From a checkpoint of a small transformer trained on Wikipedia.
Training: a variant of Muon for these matrices, 173M tokens.
MLP neurons of a small language model. Each row is named by its layer, matrix (down: output weights) and neuron, and shows model dimensions 16-111. Each number is 128 + 32 x the weight over its row's rms, rounded and kept within 0 to 255. Numbers have three digits each. A neuron's up and down rows have the sign that makes its largest values positive.
A block is one neuron, or neurons of one layer that tend to fire together. Before each block is what it responds to, as a language model described it from the Wikipedia text at the highest values.

Responds to: Acronym-ending capital letters. Final letter pieces that close uppercase acronyms and abbreviations split across tokens, such as the R in TUR, EURO, MTTR or ICARDA. It also fires weakly on word-final pieces like Southend, Taekwondo and lists.
L2.down152:138121127141149154152138156143124126125103140109138183144107110105091173127149133106123131130110130147158123137076111127113103103056087170104101136179176100105112120123193131201133162153088115112121146086163101122165094100099170155107152152100113109143114159125122191113126150152108141156
L2.down328:107107091095122090123169162156113092104157137099108103149103102178130111129158087102181079083080173141133127069173143100144146106119213125126157049102144105160103145152114135150059112091166126118122089116127091120132122163112150153079193201151069103138181119065108107114135125145147172129
L2.down413:152070147098141156155152115142094090126036134097117148130152134112095114089127150154141102150109097104171121129103142107067130134103143161182092158155163135085173075147110098141131165111138137101106153153120097142145169169129143096172130195129082112080141178146117135086136118097109121116
L2.down488:162117150109089061132092134125144184148084160150141163071135132096092106079111121106141148143115139080115133124114152126091076096101137111100143127166127076150123148122165183115180140155120095071103145149155080158139097123118113067069124126100166111160140193112071142132137105091134055090

Responds to: Split word continuations. Second piece of a word broken after its first letters, mostly sentence-initial capitalized words (W-hen, Du-ring, H-e), also mid-name pieces (So-f-ía, Whi-ttemore).
L2.down17:138169099125159134026156137201222134117139148143208164120135160077116103138144136110156080079117090195147117089155103142062148157100111151073108154165098176126182090209125162166219113128142140118055179143154157145172117139176154102121122095165119091118125122147143085147156160094155134137
L2.down80:147135122120113130039081101148130106056140129139121099124168173087150124116110117148114138189180130176082125072124135164206119178115114105096110172098066130117144180090172048062197140092119095150167141135133122121078138142129110136102060182106117089143119146165181109102137119147122112103
L2.down187:117138093142197137219086129105136120106114102103073106119160172123089189136108117123115102186177103104142155112136097176123119106089188096105123172136187160058114138112120157108146156132132122089151180175099116131075165133095177119133119180107093151181073104127085097155146141156116152131
L2.down428:120014100125094141139145116106185127178103132172107172100084116107136153094138098061142114101091183143104117099126152108110137057128147058128133150125187152101163194157144117142148128171129147109087139137130075157115162158141099109155105112132097118091106022128065148093106162141147170104

Responds to: Word-final verb suffixes. Endings that complete a verb split into pieces, mostly ed in continu-ed, also es, tten (wri-tten), and year digits after 19.
L3.down230:107125106116125093137089206109145105143116167114102182142098147081197122121115141092113132148100134135110135103093174127075097110106125042126129155123191130080120114125185130101130123082135120183090142143119105097154116054098137107133169058116075120097078154072134145106137112117141189101

Responds to: Past participle endings. Final subword piece completing a split verb, mostly the -ed of passive participles like consider-ed, design-ated, film-ed, plus other word tails like man-u-facture, in-st-itution.
L5.down3:133133134127138134160097114120099156132100085147119111148107096114151176117078130095094139112139127128166076170086090114223143161086106112131114140135110163143131139182128113085083091108106080168144178139118129145151172134127088161119181093162172104136119119166119187131164146140186128153
L5.down40:055165178153158141127124131192095169151150068169109183105096109158082137093116128182106147131097136133130123115106112124134131143143139157121180126123154075098113118119082147177133116138103151146121110103136154148124150140146103079094155107124115062119087101164114087080165149067135051089
L5.down69:108120183079097106138059137168102154119151143133143198133140134145162160094145134143112091142130168157132074116155129133076131094147136107121152113170154103125145155096102167130082110178115070147112140161169093159098141124178156155128112135135152124159181149116192075068126068128136120130
L5.down78:141117115143145091155098098099160145143131141097085116113141149162102138065071155135150165126126130077197109093111159116160124153119115159069189149197155135127177129168140106101092106156132122065173136151123127115135156100208097113137171146117115204161174133163106113126210146162138090036
L5.down82:074162120142179086116126131089130145119160159183141176168128057088129157118109136127115150117112193145142121146080126155139111128148129141171110111129118191137124171130148092109104111107107134144118135167122094158151132078140096096204110101174119086140172104162108142105138062148153050123
L5.down90:096129216118156145112153097112159132152148107130118121155163123142092214068139143203100139043140180138147160128210140184045129092113083138131153147114108114098113192127123153198134182113093116160150078100192113117148132127153137149112142140095156126128129179102115132156136087147146143116
L5.down163:165078113171187145145149110077167174079108132201105143164185116178092127127163092153125170087085164109067131105141157097150143161056141117139124162169102167124109138135114078110091170183144168167141096112090119181238135128121137110149188104152104105095080092114131126149133161137107117088
L5.down277:173105149078123174095121120119136121143125120080085083156093147124151139136133224158106173078160145051120126123145083147109112109136147154150129108143217096036122101096082177094139096165124119117144088111135143115064109121123085146207157153114148107208091172179197127099136143115172153109
L5.down279:111134126141194138156084154202081157099156118131069077139099137115071138091079137091134143178090136132189128110152125102107156156149161149170177120068132101149110110085107094082186156116127173104092138110120125170066113117102092124146092134172128164141087150139141117157136173165155143149
L5.down291:070138185154111149123127110158169148127122114138116141105134132139093167140142128113169132148057123136152107096161096112124111157115174104147107096157064165172080085142156183089123100134123149150128082092127159144185141115060105085079064156109162129105099144107113087099078154201120122153
L5.down310:038129154097145123134119097178112174096156071104103094200159107132165119104152140118104106117103061135132107093150106105167130128089154126088113116141073133167124157130146075132105120183147127142053140113115162202164066095138145140054178140149149118095125061103087118130133078148159085092
L5.down324:136067087134090138144157146173126209092093160180099074144173137101148158105182102085110145115121130123103109163113137123196122147116076176139112125135131148077174109112190086065119186114131118120137103116140169114111128085167148117144126150173104167125100120201140151175075079171118163097
L5.down333:134091148124119042176070134147154128145146074142187213199163150143104114121136103120068104130072132118092125082110129168147131124166074154120145142121106138108128129168165136071139103111104149161087161145127132120129123125109169174107159140115111104123216119107152139079091106134104172120
L5.down444:146124172177121146161148145113146144130151152059125140108061127136110109128134126079194139173142172147128111147043086179127158168136081099173144137094121079155097117126161102114143136179120062120093165108127154147094145094174124142136160103053080121112203170181108144115100156194145061124
L5.down488:160138145161161087097136129122109143152111132111109134077133115124089090117117065153041088185151127124100058199090141135103105151157116134115120126080086117131133099186110101102150143179117138157119113054148167163136126076185180170181098108146127142153078141119173071099103153059154118086
L5.down489:113179117110096129062113174137103123143178107182124128192095098132116143148147114180136136090108097107162083077114155125130115126084116122146118128105073135100143152126079105172149132144069112111185105095148175098104143101126138142128080151152101150138131123159112152114096108169183146137